MLP neurons of a small language model. Each row is named by its layer, matrix (up: input weights) and neuron, and shows model dimensions 384-479. Each number is 128 + 24 x the weight over its row's rms, rounded and kept within 0 to 255.
After each neuron's rows, "fires on" lists the tokens most often at its 100 highest values on Wikipedia text that the model never trained on.

L2.up2035 [172 111 139 124 112 150 128 162 148 132 120 144 110 129 112 143 141 110 138 160 143 112 163  80 116 105 146 162 136 149 146 151 144 141 156 118 110 129 142 143 110 101 138 102 156  99 100 136 113 132 122 134 145 149 105 104  67 125 149 159 108 121  81 128 115 122 123 153 132 116 141 154 161 138 165  97 131 120 129 110 119 118 125  90  93 195 165 156 141 141 143 115 178 130 109 110]
fires on: "& ", "0 ", "q", "graph", "^", "= "

L2.up1183 [147  83 144 132 154 125  86 125  95 135 147 180 158 136 133 124 110 134 132  82 136 106 114 123  73 135 132  96 164 149 149 142 162  93 146 172 114 109 122 142 128 119 148 132 208 124 120 131  85 126 111 135 119  63 138 135 150 113 176 132 159  87  95 125 121 190 110 167 120 151 170 100 163  86 178  88 131 132 106 130 127 129 117 130 116 154 118 136 106 105 138 116 129 116 164 102]
fires on: "| ", "; ", ") ", "|"

L2.up986 [137 117 154 124 136 109 143 148 141 158 131 166 115 128 116 137 131 146 124 156 142 102  91 143  77 103 125 156 113 127 131 116 148 118 119 130 102 177 113 141 108 125 167 120 125 117 161 150 115 121 181 139 142 137  96  99 121 131  84 138  91 115 142 100 101 129 110 117  97 153  88 121  85 109 127 112 130 101 103 103 132 164 158 193 119 105 103 102 132 137 131 134 111 114 100 145]
fires on: ", ", "to ", "that ", "202", "July "

L2.up575 [110 133 126 120 110 138 134 113 133 142  80 146 130 126 115 122 104 150 124 124 116 136 160 104  96 121 152 103 159 151 137 134 162 123 130 135 109 125 161 126 169 119 117 126 139  64 107 132 135 163 142 141 164 125 138 114 117 124 105 105 137  75 114 100 143 160 143 147 140  98 149 107 120 113 115 109 114 191 151 160 143 181 105 150 122 134 137  89 132 123 132 147 141  82  98 157]
fires on: "and ", "|", ", ", "or ", "| ", "Chand"

L2.up571 [164 105 138 136 142 110 158 131  72 117 101  60 142 146 180 127 118 175 121 104 168  89 131 117 123 110 141 142  87 104 121 170 184 150 158  91  97 135 156 139 145 110 128 108 114 120 146 103 133 120 120 108 131 152 190 125 171 122 136  77 137 146 144  92 115 160 162 130 158 101 104 167 129 105 146 100 108 134 133 150 104 129  89 122  96 153 165 144 114 123 107 100 136  96 207 142]
fires on: ". ", "and ", "a", "th "

L2.up1730 [152 117 142 149  97 113 112 163 118  86 111 160 116  99 105 147 100 142 136 121 156  94  82 112 122 176 124 100 115 175 146 133 152 121 117 147 129 145 147 121 112 148 104 129 115 134 137 123 131 130 131 132 167 129 153 152 149 124  95 124 105  97 115 162 170  90  72 123  94 117 137 132 127 124 101 110 122 127 130 105 153 101 119 160 165 143  91 147 160 128 109  77 131 136 136 160]
fires on: "Sh", "that "

L2.up863 [114  86 110 111 104 145 185 116  86 127 140 130 155 139 187 156  77 133 118 154 109 123 107 123 155 131 128 162  90 179 133 124 108 162 146 112 110 168 155 155 136 156 136 102 177 143 105 128  92 106 169 123 115  87  77 157 163 139 128 136 128 153 151  86  94 138 151 140 123 116 114 112  74 112 133  88  75 146 149 146 122 136 144 111  74 185 166  93 110  84 105 110 158 122  95 125]
fires on: "\n", "\n  ", "| ", "=", "; ", "==="

L2.up1181 [145  78 133  89 128 137 103 122 131 138 114 178 123 127 117 143 112 164 139 130 105  83 116 175 129 165 154 130 111 167 162 162 149  87  95 138 143 141 110 121 118 136  94 145 197 116 145 100 107 111 113 109 116  95 134 134 143 118 140 131 155 110 121 108 148 129 134 111  89 152 170 135 162 127 150 117 148 136 106 104 146 115 155 177 168 126 112 119 130 121 143 114 132 104  90 133]
fires on: "| "

L2.up1179 [105 127 127 140 152 145 132 118 107 127 159 126 149 142 148 152 123 173 122 143 150 140  88 154 121 119  98 148  74 137 171 133 103 160 133 138 116 152 102 135 102 124 158 122 143 151  81  86 116 162 178  97 154 116 154 122 131 122 123 117 115  99 121 113 115 109  87  86 136 156 117 127 127 120 118  93  97 166 135 115 100 161 169 133 150 137 161  97 141 130 145 102 150 103 130 165]
fires on: ", ", ": ", ") ", "N ", "from ", "in "

L2.up1112 [113 125 133 103 116  97 127 143 151 134 148 120 201 139 141 140  98 151 134 148 114 137 127 121 127 120  94 168 142 121 154 154 123 118  86 116 138 144 135 120 111 125 157 106 133  98 106 138 145 100 126 132 121 168 146 138  82 147 147  91 105  76 119 131 121 117 127 151  92 120 167 134 118 156 111 113 138 133 146 161 127 142 125  85 112 120 119 143  71  39 123 147 148 115 106 168]
fires on: "that ", "after ", "he ", "when ", "because ", "| "

L2.up401 [132  96 149 110 129 128 141 148 140 157 159 111 140 139 127 128 145 145 139 104  84 137 130 136  97 112 150 132 125 105 133  95 136 149  99 127 100 123 103 130 134 138 141 112 145 135  95 150 140 132 168 142 137 136 138 131 132 152 119 113 108 120 138 151 158 110 119 131 105  65 110  94 139 133 105 127 131 135 146  96 152 106 112 121  82 110  93 143  64  84 128 103 111 123 117 121]
fires on: "that ", ". ", ", ", "from ", "released ", "exhibition "

L2.up1357 [125 127 186 137 133 140 122 158 104 105 117 126 170 144 106 169 117  93 109 136 148 155 142 135  98 106 117 112 133 148 118 139 142  96 144 145 101 144 150 154 133 123 153  94 103 121 124 109 109 179 118  98 120 115 128 185 158 108 122 128 178 102 137 137 111 104 137 147 132 143 122 102 115  79 142 123  91 151  86 120 103 142 174 104 136 117 132 139 112 132 167 106  92 116 138 125]
fires on: ".", "5", "6", "8", "7", "9"

L2.up427 [113  79 156 157 124 130  97  93 145  95 162 155 118 139 111 128  95 123 146 122 127 105 116 128 113 169 153 104 110 114 151 140 127 113 116 160 152 138 123 152 105 112 152 131 126 128  85 113 123 132 135 124 163 135 143 165 152 106 125 112 133 119 138 147 126 124  75 160 125 153 126 140 135 106 123 124 120 151 131 174 149 138 126 109 135 115 134 137 146 143  89 109 152 110 138 151]
fires on: ", ", "in ", ". ", "″", "°"

L2.up408 [123 153 137 145  89 170 131 145 124 128 156 132 115  99 125 125 127  92 102 136 124 146 136  88 113 142 121  92  91 140 149 128  97 137 143 156 166 139  96 127 142 146 126 132 143 132 147 121  93 105  90 138 114 136  96 127 159 121 113 145 183 120 119 134 111  62 115 123 127 131 154 104 156 133 104 115 112 125  94 129  85 134 106 117 144 118 125 164 149 129 114 117 103 134 110 125]
fires on: "|", " ", "Dun", "| ", "The "

L2.up907 [119 151 108 144 158  83 176 119 168 132  80 129 136 135  89 117  80 140 159 128 153 116 114 104 131 109 126  92 131 121 116 133 152 128  96 118 112 146 100 116 124 140 164 124 132 152 144 125 112 136 167 118 146  98 101 147 145 126 137 107 155 110 111 112 129 117 102 123 159  75 131 123 129 125 160 121 121 143 140  91 170 161 167 124 139 136 140  62 113  95  98 130 103 110  97 153]
fires on: "(", "of ", ", ", "/", ". ", "ISBN "

L2.up349 [150 117 118  85 134 149  95 146  80 127 100 155 123 148 125 139 103 126 123 105 136 123 119 112 115 125 149  94 124 191 138 160 149  87 111 102 117 113 156 123 162 135 111 139 153  79  86 154  96 125 123 143 151  76 127 124 124 125 114 106 141  92 134 134 140 201 153 124  69 165 138 128 143 104 157 119 130 155  81 135 139 143 156 136 142 139 110 186 127 121 127 142 109 104 116 132]
fires on: "| "

L2.up684 [137 130  78 135 134 144 124 147 124 164 110 113 113 163 145 195 110 135 121 124 132  99 103 101 132 110 140 134 176 128 148 136  89 135 119 143 120 118  89 145 131 117 156 152 158 131 139 115  34 107 150 107 117 112 142  84 127 160 162 138 136 109  93 130 110 165 118 122 120 138 136 188 130  89 157 106  74 124 118 125 108 158 138 116 133 121 123 116 153 135 126  99 136 113 114 162]
fires on: "| ", "; ", "\" ", ") "

L2.up952 [142  95 118 119 149 119 127 112  97 130 117 123 134 126 119 151 140  98 149 169 120 111  92  80 104 143 137 147 155 182 109 129 135 121 149 111 134 145 131 124  99 129 119 127 141 156  81 152 137 104 112 142  92  94 156 162 159 144 167 113 143 139 115 107 147 143 116 132  92 150 111 137 133 146  91 104 111 143 154 120 144 141 159 148 159 147 114 129 143  93 171 137 129  88 129 129]
fires on: "ed", ")", "″", "ated ", "ated"

L2.up784 [164 143 104 130 104 116 111 115 131 150 108 152 120 144 108 124 103 133 111 141 156 119 144 133 107 169 141 110 112 110 106 149 120  96 139 150  84 124 128 125 123 126 143 133 177  63 123 142  93 117 164 127 159 127 141 120 111 106 142  97 169  87  92 100 112 126  76 115 135 136 132  97 166 128 133 121 140 147 116 136 143 147 100 160 154 132 123  80 165 117 114 114 146  96 147  86]
fires on: "be ", "and ", "or ", "than ", "to ", "un"

L2.up1901 [110 106 112 116 117 110 177 119 131 112 125 131 128 154  92 140 164 107  77 113 137 103  82 144 110 127 126 127 126 165 143 122 133 125 119 144 101 141 161 133 127 146 100  98  87  87 110 115 122 156 159 136 126 123 133 151 113 145 111 118 104 107 121 113 118 103 102 141 122 140 121 145  96 148 104 138 124 136 105 106 152  91 134 112 162 150 133 186 141 123 133 101 164 119 159 115]
fires on: "that ", "-", "set ", "s "

L2.up68 [146  64 132 137 114 129 108 109 165  80  89 136 103 128 128 135 110  89 134 160 126 109 141 119 108 127  96 147  96  99 165 139 138 134 121 187 140 161 159 135 163 110 170 128 180 155 129 134 111 143 153 130 148 139 115 162 156 113 117 123 126  82 137 116 109 131 115 146  86 129 112 154  81 107 121 122 115 114 134 115 172 142 117 133 156 108 116 141 142 142 128 118 130 146 103 161]
fires on: "to ", "–", "and ", "– "

L2.up1046 [118 113 123 136 106 134 103  72 165 106 161 119 141 137 102 126 122 145 161 107 154  98 153 167  67 158 106 148  96 116 108 121 120 172 113 122 108 136 133 125 175 130 140 129 110 133  73 134 150 103 130 103 147 112  70 115 122 118 129 123 104 131 155 119 142 115 150 138  93 112 145 161 100 136 144 112 111 181 118 127 108 139 136 122 162 145 136 153 140 123 134  98 127 126 118 154]
fires on: "| ", "|---|---|---|---|---|---|", "|", "Total ", "|---|---|---|---|---|---|---|"

L2.up551 [152 119 148 145 113 116  97  91 105 139 160 132 159 118 109 156 153 121 136 152 127 128 117 129 110 100  91 135 128 144  98 136 148 116 124 126 120 151 129 136 118 141  93 115 128 154 157  92 118 166 185 125 130  85 170 110 165 130 154 149 119 143 123 120 138 150 130 158 131  83 135 135 111 135 181 113 115 131  99 111  48 143 142 119 144 136 116 127  84 132 128  89 122 108  89 171]
fires on: ". ", "."

L2.up955 [141 150 147 145 118 125 167 182 108 122 147 132 144 128 146 139 155  97 142 138  74 132  91 132 100  76  82 107 109 135 125 127 161  92 128 182 150 129 107 141 113 114 148 116 107 107 144  95 130 170 155 141 121 132 113 151 181  89 111 120 156 150 128 132 149 160 109 106 102 125  90 132 136 118 117 126 128 139 106 119 138 157 169  76 152 106  94 116  87 160 122 142 128 128 156 111]
fires on: "0", "6", "2", "7", "5"

L2.up801 [135 104 144 168  91 139 107 141 104 107  68 119 140 144 139 150  99 137 164 101  87 109 177 155 134 151 147 133 133 171 131 139 113 101 115 109 124 144 142 131 140 140 103 134 107 110 129 136 116 156 148  95 145 103  88 144 188 103 161  73 136 123  84 121  86 128 102 102 136 112 106 138 126 117 139 122 129 121 144 140 170 112 122 132 184 123 103 115 147 122 140 107  98 124 135 123]
fires on: "'"

L2.up810 [138 119 160 105 101 151 133 108  97 154 143 106 133 126 118 123 144 129 119 131 148 108 137 133  90 108 111  62 146 108 147 124 114  80 130 128  78 117  68 131 148 108 138 116 128  99 115 168 122 109 163 137 161  91 105 173 162 104 133 173 201 108 134 108 161 122 103 134 140 159 155 131 157 159 127 109 123 125 123 114  96 113 111  93 177 151 136 125 137 145  99 124 141 130 114 185]
fires on: "| ", "\n", ". ", "\n  ", "|", "). "

L2.up870 [117 136 118  91 101 121  96  79  75 112 149 113 117 132 145 161 103 140 127 125 133 147 133 147 126 111 116 164 110 140 124 135 138 117 150 120 126 119 116 145 127 153 102 126 117 110 136  95 100 149 149  97 143  85 148 144 137  82 163 109 133 143 173 148 127 128 155 133 127  98 121 164 110 119 128 117 131 157 134  96 118 133 112 130 100 143 131 116 204 103 129  88 193 142 101 133]
fires on: "| ", "5 ", "3 "

L2.up1697 [164 125 141 126 102 160 107  67 108 133 172 150 175 116 122 136  58 122 107 114  97  95  92 135  86 179 107 111 142 155 121 121 127 143 131 105  78 151 123 129 144 150 129 108 134  49 104 141 117 123 140 132 150 149 108 109 132 125 141 129  98 126 132 117 126 148 143 114  81 100 169 129 114 101 134 131 132 160 108 134 116 151 135 114 111 142 126 143  97  97 143 143 151 109 141 103]
fires on: "as ", "that ", "also ", "by ", "| ", "for "

L2.up1441 [ 92 133 142 136 119 125  92  99  75 123 132 154 120 127 127 141 129  99 145 133 144 147 122 140 113  81 148 128 170 157 152 139 141  86 104  99 177 129 182 126 116 129  74 133 135 142 124  94 111 175 172 142 128 122 111 120 122  98 138  91 131  69 109 134 101 138 142 141 114 161 167 122 115 104 127 111 139 163 106 120 160 146 143 113 106 162 159 111 142 131 132  91 162 107 114 126]
fires on: "| ", "on ", "ium ", "("

L2.up552 [113 150 128 112 146 116 143 128 126 128 132 133  90 119 129 122 143  81 117 122 129 149  75 137  67 141 106  98  81  98 124 140 142 151 128  94 121 142 118 157 139 149 133 130 124 107 108 140 127 141 108 144 146 111 112 117 129  94 121  75 170  88 168 162 166 123 147  97 172 135 183 142 126 150 152 109 127 132  55 186  74 144 127 159 173 138  89 113 126 125 130 131 137 109 114 134]
fires on: "| ", "|", "—"

L2.up1916 [136 117 109 113 149  85 137  91 136  71 124 122 131 116 127 142 103 149 178 138 148  83 152 113 114 107 116 175 124 146 133 114 124 142 134 107 102 150 148 154 150 130 174 106 131 103 127 114 136 114 126 121 134 162  97 157 143 113 196 133  86 110 123 142 150 112 141 155 113 110 132 121 175  66 131 104 103 129 102  83 187 138 108  99 119 128  98 134 120 131 149  83 118  97 124 145]
fires on: "and ", "–"

L2.up1492 [146 111 108 133  86 101 111 148 115 140  77 135 148 119 145 143  85 146 155 131 170 112 107 121 142 115 118 127 152 147 111 131 102 116 105 162  98 146 151 130 141 107  69 137 145 120 151 131 124 152 119 116 120 176 122 137 117 134 109 148 178 124 120 124 134 120 182 105  69 153 132 165 138 130 130 129 102 119 181 145  66  83 156 190 128 120 146 130 102 114 142 134 121 115 113 148]
fires on: "(", "the ", "B", "A", "C", "\""

L2.up1516 [157 124 121  63 116 182  79 116 122 135 193 143 150 146 103 127 150  96 137 130 176 123  88 102  94 137  82 109 131  97 144 128 130 163 136 140 110 155 106 149 141 120 161 128 159  98 139 120 119 153 125 126 112 125 135 122 151 125 122 127 180 144 133 170 113  60 102 155 116 141 138 131 149 126 108  95  89 134  98 137  95 121 145 171 115 128 134 140 150 129 151 131 138 126 118 177]
fires on: ", ", "\n"

L2.up1881 [144 119 120 113 127 116 109 147 102 128 125 177 194 137 113 140  70 161 162 120 145 118 164 156 150 139  91 141 156 136 188 158 167 136 138 138  98 142 128 103 143 124 129 119 145 118 155 101 132  88 124 135 125 115 146 184 121 138 154 102  85 149 145  78 149 125 114 129 103 160 126 138 129 105 139 124 127 128 136 157 163 163 157 158 177 136 120  59 165 138 145 114  63  80 133 127]
fires on: "B", "b", "ag", "ug", "ab"

L2.up1788 [140 131 114 150 132 186 135  97 143 162 176 133 140 112 151 116 132  67 105 143 113 141 116 145 129 111 101  84 112  94 100 104 152 155 144 135 118 145 131 139 125 119 172 126 133 124 123 147 104 136 163 148 111 132 121 128 157 142 136 128 160 113 150 130 123 150 117 118 122 134 103 135 123 140 119 101 126 129  81 136 133 130 156 162  97 128 112 133 182 134 142 147 153  95  97 115]
fires on: ", ", "0"

L2.up1026 [106  99 152 105  81 110 133 150 120  99  76 131 142 173  88 173 133 131 132 121 110 156 139 146 124 120 108 154  86 138 174 133 162 147 138 129 136 147 153 132 105 147 132 113 140 124 105 100  79 127 125 140 148 137 123 166 175  89 130 124 187 117 119  87  78 111 136 133 156 128 110 122 159 129 125  81 109 139 154 144 181  92 104 150 136 124  98 189 133 140 120 178 130 145 179  97]
fires on: "'", "us"

L2.up671 [ 92  98 123 166 146 141 120 113 151 116 126 132  97 131 120 119 146  96 140 138 151 179 124  82 114  89 141  73 103 128 108 111 159 110 132 164 107 156 119 125 149 122 167 127 199 116  83 124 115 106 120 135 118 117 108 147 141 114 116 105 107 127 124 142  89 151 129 148  49 115 143 134 105 144 150 117 112 135 108 118 108 138  95 117 103 159  89 111 162 120 128  93 149  67 118 125]
fires on: "| ", "L ", "Pts ", " ", "one ", "D "

L2.up842 [ 85 106 128 155 119 172 137 116 150 157 131 104 109  94 178 127 146  90 121 115 176 112 141 103 133 146 146 130 124 124 111 162 113 102 160 123 107 140 103 131 164  75 136 136 135 115 133 174 119 118 107 133 119 113  69 107 145 151 155 134 135  76 106 116 157 162 107 146 159  98 106 130 140 138 141 107 123 133 123  97 150 142 124 130  94 131 151 113 133 128 143 137 155 125 136 131]
fires on: ", ", ",", "second ", "the "

L2.up1764 [177 139 123 130 105 148  70 100 132 178 178 155 129 133 135 144 138 126 155 115  99 102 139 146 100 119  61 101 130 110 127 136 131 169 141 126 113 110 131 153 200 100 117 112 131 132 131 143 118 146 178 127 122 101 129 102 140 132 167 134 131 125 145 124 140 161 142 156 112  65 156 122 118 100 174  92 117 110  69  87  72 166 131 118 121 158 133 143  72 110 128  94 138  75  89 162]
fires on: ". ", ".", "S"

L2.up1953 [133 145 109  95 183 123  91 171 113 136 141 134 166 153 121 155 136 126 153 152 131 135 130 119 135 100 140 126 151 138 118 120  88 123 102 133 114 141 140 160 174  83 119  99 128  73  99 115 109  91 129  89 162 134 133 149 104 160 136 111 118  94 137 143  97 159 155 111 153 134 133 190 126 116 156  92  95 110 120 146 161 149 101 105 139 127 151 123 129 123 118  99 160 111 151 163]
fires on: " ", "(", ": ", "| ", "; "

L2.up2012 [163 125 152 147 104 155 133 142 139 127 112 148 137 125 112 128 127 172 154 140 192  91 157 120 100 126 124 162 157 165 135 140  94 113  77 167 118 139 114 134 142 118 120 131 122  63 191 142 142 151 103 128 162 139 140 143 131 159 130  84  95 107 106  87 149  78 104 102 100 130 126 148 104 128 145 124 128 126 175 143  87 158 141 139 146 129 110  97 177  96 122  94  87 128 109  88]
fires on: "as ", "which ", "was ", "that ", ", ", "; "

L2.up445 [100 113 137 108  83 124 127 158  99 148 138 158 148 118 147 133 134 165 123 170 147 146 105 151 142 102  97 150 107 143 106 127 154  87 151 129 111 155 120 136  88 105 141 143 146 111 139 121 133 157 141 155 122 156 101 115 162  88 124 161 161  67 138 121 102 149 106 145 134 137 145 103 133 103 159  98  97 137 142 111 125 124 157 113 144 146 179 141  95 114 120 127 144 134 116 128]
fires on: ". ", "s ", "201", "the ", "His ", "197"

L2.up499 [133 115 137 138 104 183 120 120 127 159 106 168 164 136 105 142 136 140 119 111 139 144 122 123 125 151 153 136  61 150 144 115 133 150 156  97 169 132 114 153 127 177 177 129 133 131  96  94 119 137 116 141 144 143 116 121 136 135 143  97 127 125 125 145 150 142 103 130 143 106 111 178 123 147 153 106 113 128 108 136 112 166 125 117 108 118  90 115 120 124 108 147 106 129 114 113]
fires on: ", ", "ally", "time", "being ", "do"

L2.up1595 [156 109 110  93  80 135 128 123 108 145 130 140 143 148 132 205  81 133 138 123 136 148 110 165  97 106 110 125 142 168 155 146 149 179 119 142 141 121 163 135 120 149 129 104 169 101 130 157  79 135 128 127 162 130  93 161 147 153 145 140 122 113 102 109 143 150  94 119  75 168 120 130 133 122 121 126  78 141 117 171 112 141 139 114 139 132 128 118 147  96 118 106 154 117 129 114]
fires on: "0 ", "1 ", "| ", ") ", "; ", "2 "

L2.up1851 [135 140 131 117 154 179 142 125 132 146 141 105 128 125 142 143 164 114 126 171  57  96  65 133  93 138 112 113 112 102 129 123 146 137 116 112 119 155  84 139 100 121 116  97 122 108 118 156 129 129 155 151 104 121 106 146 114 154 116 124 139 140 137 145 138 150 126 114 121 154 139 119 144 122 163 131 122 125 118 116  86 127  80  99 102 108 119 113 131 150 134 136 123  85 153 132]
fires on: "he ", "of ", "such ", "following ", "| "

L2.up482 [140 143 139 134 142 117 157  96 119 114  82 156 114 131 125 157  84 121 140 115 125 118  90 150  81 139 144 103  69 115 110 106 144 161 127 160 150 142 120 142 128 110 173 114 135 151 119 118 109 120 157 113  76 119 146  96 178 123 124 133 120 130 137 114 126 124 148  85 107 156 123 154 129 145 137 108  79 137  98 177 130 114 128 149 126 152 145 131 119 127 118 101 135  98  82 138]
fires on: "==", "== ", "==="

L2.up1004 [135 132 147 110 148 117 152 111 139 123 136 133 189 121 154 139  95 155 144 126  97 149  82 145 106 122  85 179 107 111 129 116 133 124 153 100 117 146 113 160 112 125 136 119  87 136 142 123 124 129 143  94  89 125 100 146 157 120 144 120 129 144 150 136 135 123 173 124 152 139 145 154 133  63 170  75 103 176 141 159 134 131 151 113 158 122 140 103 155 114 110 118 122 109  77 160]
fires on: "the ", "201", "0", "5", "200", ": "

L2.up251 [142 106 135  97  74 104 118 144  75 104 136 145 127 160 137 151  84 148 107 151 120 135 135 146 119 126 135 110  99 153 120 147 158 113 148 157 138 152 106 145 119 115 169  93 117 158 141 103 119 154 152 134 102  89 118 174 170 116 166  80 100  79  73  96 138 130 138 136 112 164  98 142  91 137  95 109 128 150 111 125 158 122 167 127 128 127  78 102 128 117 156 156 168 115 159 103]
fires on: "\"", "age", "ed", "age ", "at", "ated"

L2.up996 [153 113 166 181 135 103 107 110 105 144 106 149 123 135 119 145 119 115 102  93 135 131 117 145 115 123 126 145 178 104  93 122 152 113 104 132 107 157 163 125 133 143 166 113 147  85 137 145 140 162 183 106 146 133 117 126 161 131 140 124 123 124 111 131 135 111  56 167 139  91 164 119 133 124 115 112 133 117 130 105 143 118 128 158 127 152 127 133 173  92 104  84 138 129 124 113]
fires on: ". ", ", ", "In ", "- "

L2.up1394 [105 116 137 167 111 139 142 168 109  57 135 171 155 118 138 138 164 141 131 118 162 120 120 134 121 143 108 121 127 129 150 123 116 130 131 150 114 130 133 126 109 132 127 137 137 126 125 149 125 126 140 145 110  68 130 108 127 146  95 117 125 111  89 100 125 123 132 110 123 112 130 117 101 158 146 124 134 187 116 113 138 140  69 147 169 136 125 112 126  83 108  92 135 113 118 117]
fires on: "that ", "$", ". ", "of ", "bar "

L2.up520 [ 88 106 133 122 116  92 144 189 116 120 105 135 165 123 145 170 116 121 175 136  89  96  99 103  99 121 139 106 150 196 151 100 115 120 111 128  97 114 120 171 166 105  78 137 128 141 120 135  98 146 152 107 150 113 151 169 185 116 113 131 142 120 141 121 127 121 145 133 117 152 133 125 141 126 189  93 108 155 117 140 141 140 128 134 150 140 137 115 156  94 147 111 128 122 144 130]
fires on: "(", "single ", "| "

L2.up1006 [122  74 110 115 114  78 146 172 119 118 147 126 101 134 100 139 114  96 115 123 149 117  96 127 125 124 123 148 120 157 149 145 104 185 137 154 130 145  91 133 134 133 138 121 186 104 106 132 112 171 119 135 179  98 134 142 105 128 133 109 144 160  96 101 136  98 134 124  84 141 145 164 127 140 122 126 119 149 123 107 132 130 175  90 113 145 111 121 104 168 111 139 186 169 130 105]
fires on: "ed", "& ", "until ", "Mer", "ated"

L2.up76 [110 128 135 166 131 108  97 119 105 153 121 140 128 136  98 141 157 129 107 114 122 135  94 116  94 143 116 109 105 103 164 141 139 114 136 129 107 147 149 133 148 139 116 138 140  99  80 129 114 112 162 140 169 142 131 180 130 134 155 133  90 135 106 124 143 144 144 133  84 121  97 158 145 162  78 118 121 129  92 112 124 122 132 116 109 120 142  81 129 127 146 121 109  94 133 105]
fires on: "| ", " ", "up "

L2.up356 [137 107 124 119 115 117 134 102 179 130 144 147 125 134 105 147 110 129 122 146 127  93 136 197  85  78 122 142 120 135 117 131 118 130 105  86  86 157 134 114 169 125 181 110 134 169 116 161 108 106 164 137 126 122 145 133 147 146 136 110 145  87 136 104 144 105 111 176 121 130 131 119  84  81  96 113 105 157 149 119 133 114  82 122 131 134 126 107 190 151 144 101 136 113  90 129]
fires on: "| ", "that ", "first ", ", ", "debut "

L2.up1146 [144 161 124 167 164 173 145 116 146 142 146 139 148 133 126 128 169 138 137  97 121 144 104 136  87 129  90  60 110 122 133 109 152 146 107 137  97 145  95 118 148  98 144 124 145 108 144 148 139 131 147 109 138  54 129 148  94 136 131 132 117 146 152 126  82 121 140 123 143 134 154 150  86 139 129 124 110 125  94 145  76 147 134 131 144 110 124 163 121  99 140 119 122 127  96 150]
fires on: "of ", ". ", "|"

L2.up431 [107 126 129 105 118 150 181 124 103 141 101 105 175 130 139 131  50 138 143 179 136 130 123 117 145 111 110 168 140 147 155 126 126  85 162  87 101 167 137 126 110 121 147 129 113 113 134 139 116 164 150 143 151 100 124 166 123 103  98  71 119 101 124 115 135 121 156  97 151  91  95 129 114 104 140 121 126 124 126 126 116  85 175 120 144 132 133 101 130 110 131 124 102 114 114 164]
fires on: "in ", ", ", "of ", "0", "5", "; "

L2.up1800 [182 101 124 104 120 122  91 129 117 138 134 172 144 122  79 156 121 113 110 140 147 130 117  90  80 153 125 116  91 139 118 125 174 122 151  91  89 152  97 120 107 143 135 118 128 183 104 111  96  97 156 116 129 117 166  73 147 115 144  80 137  92  69 151 127 119 117 130 154  95 181 120 126 140 141 138 134 102 105 148 115 123 104 109 144 119 125 157 144 149 133 155 128 126  92 144]
fires on: "from ", ") ", "in ", "time ", "time", ", "

L2.up960 [150  85 153 161 113 106 100 135 152 124 104 131 147 120 142 135 148 132 141 148 123 101 132 152 107 130 136 146 151 119  99 139 119 141 114 129 131 115 156 154 187  88 175 121 121 110  95 165 116  98 118 110 186 153  85 154 106 107 143 121 114 119 140 134  96 148 132 146 113 164 183 150 164 158 116  93 117  96  94  80 118 126 162 135 155 146 133 146 125 116 141 131 162 117 125 123]
fires on: "| ", " ", "Total ", "- ", "{"

L2.up993 [110 112  94 124  99 159 111 126 111 157  92  95 156 157 145 169 114 136 154 151 112  84  97 124 107 106 121 108 132 179 119 131  97 148 135 122 118 169 126 150 144  98  93 110 118  97 120 116  85 166 129 105 156 118 121 188 121 137 124 117 156 164  80 144 117 136 136 112 113 124 130 159 158 116 132 118  90  95 120 143  68 134 103 152 136 135 116 100 138 163 130 107 168 108  94 133]
fires on: "the ", "in ", "(", "a ", "\""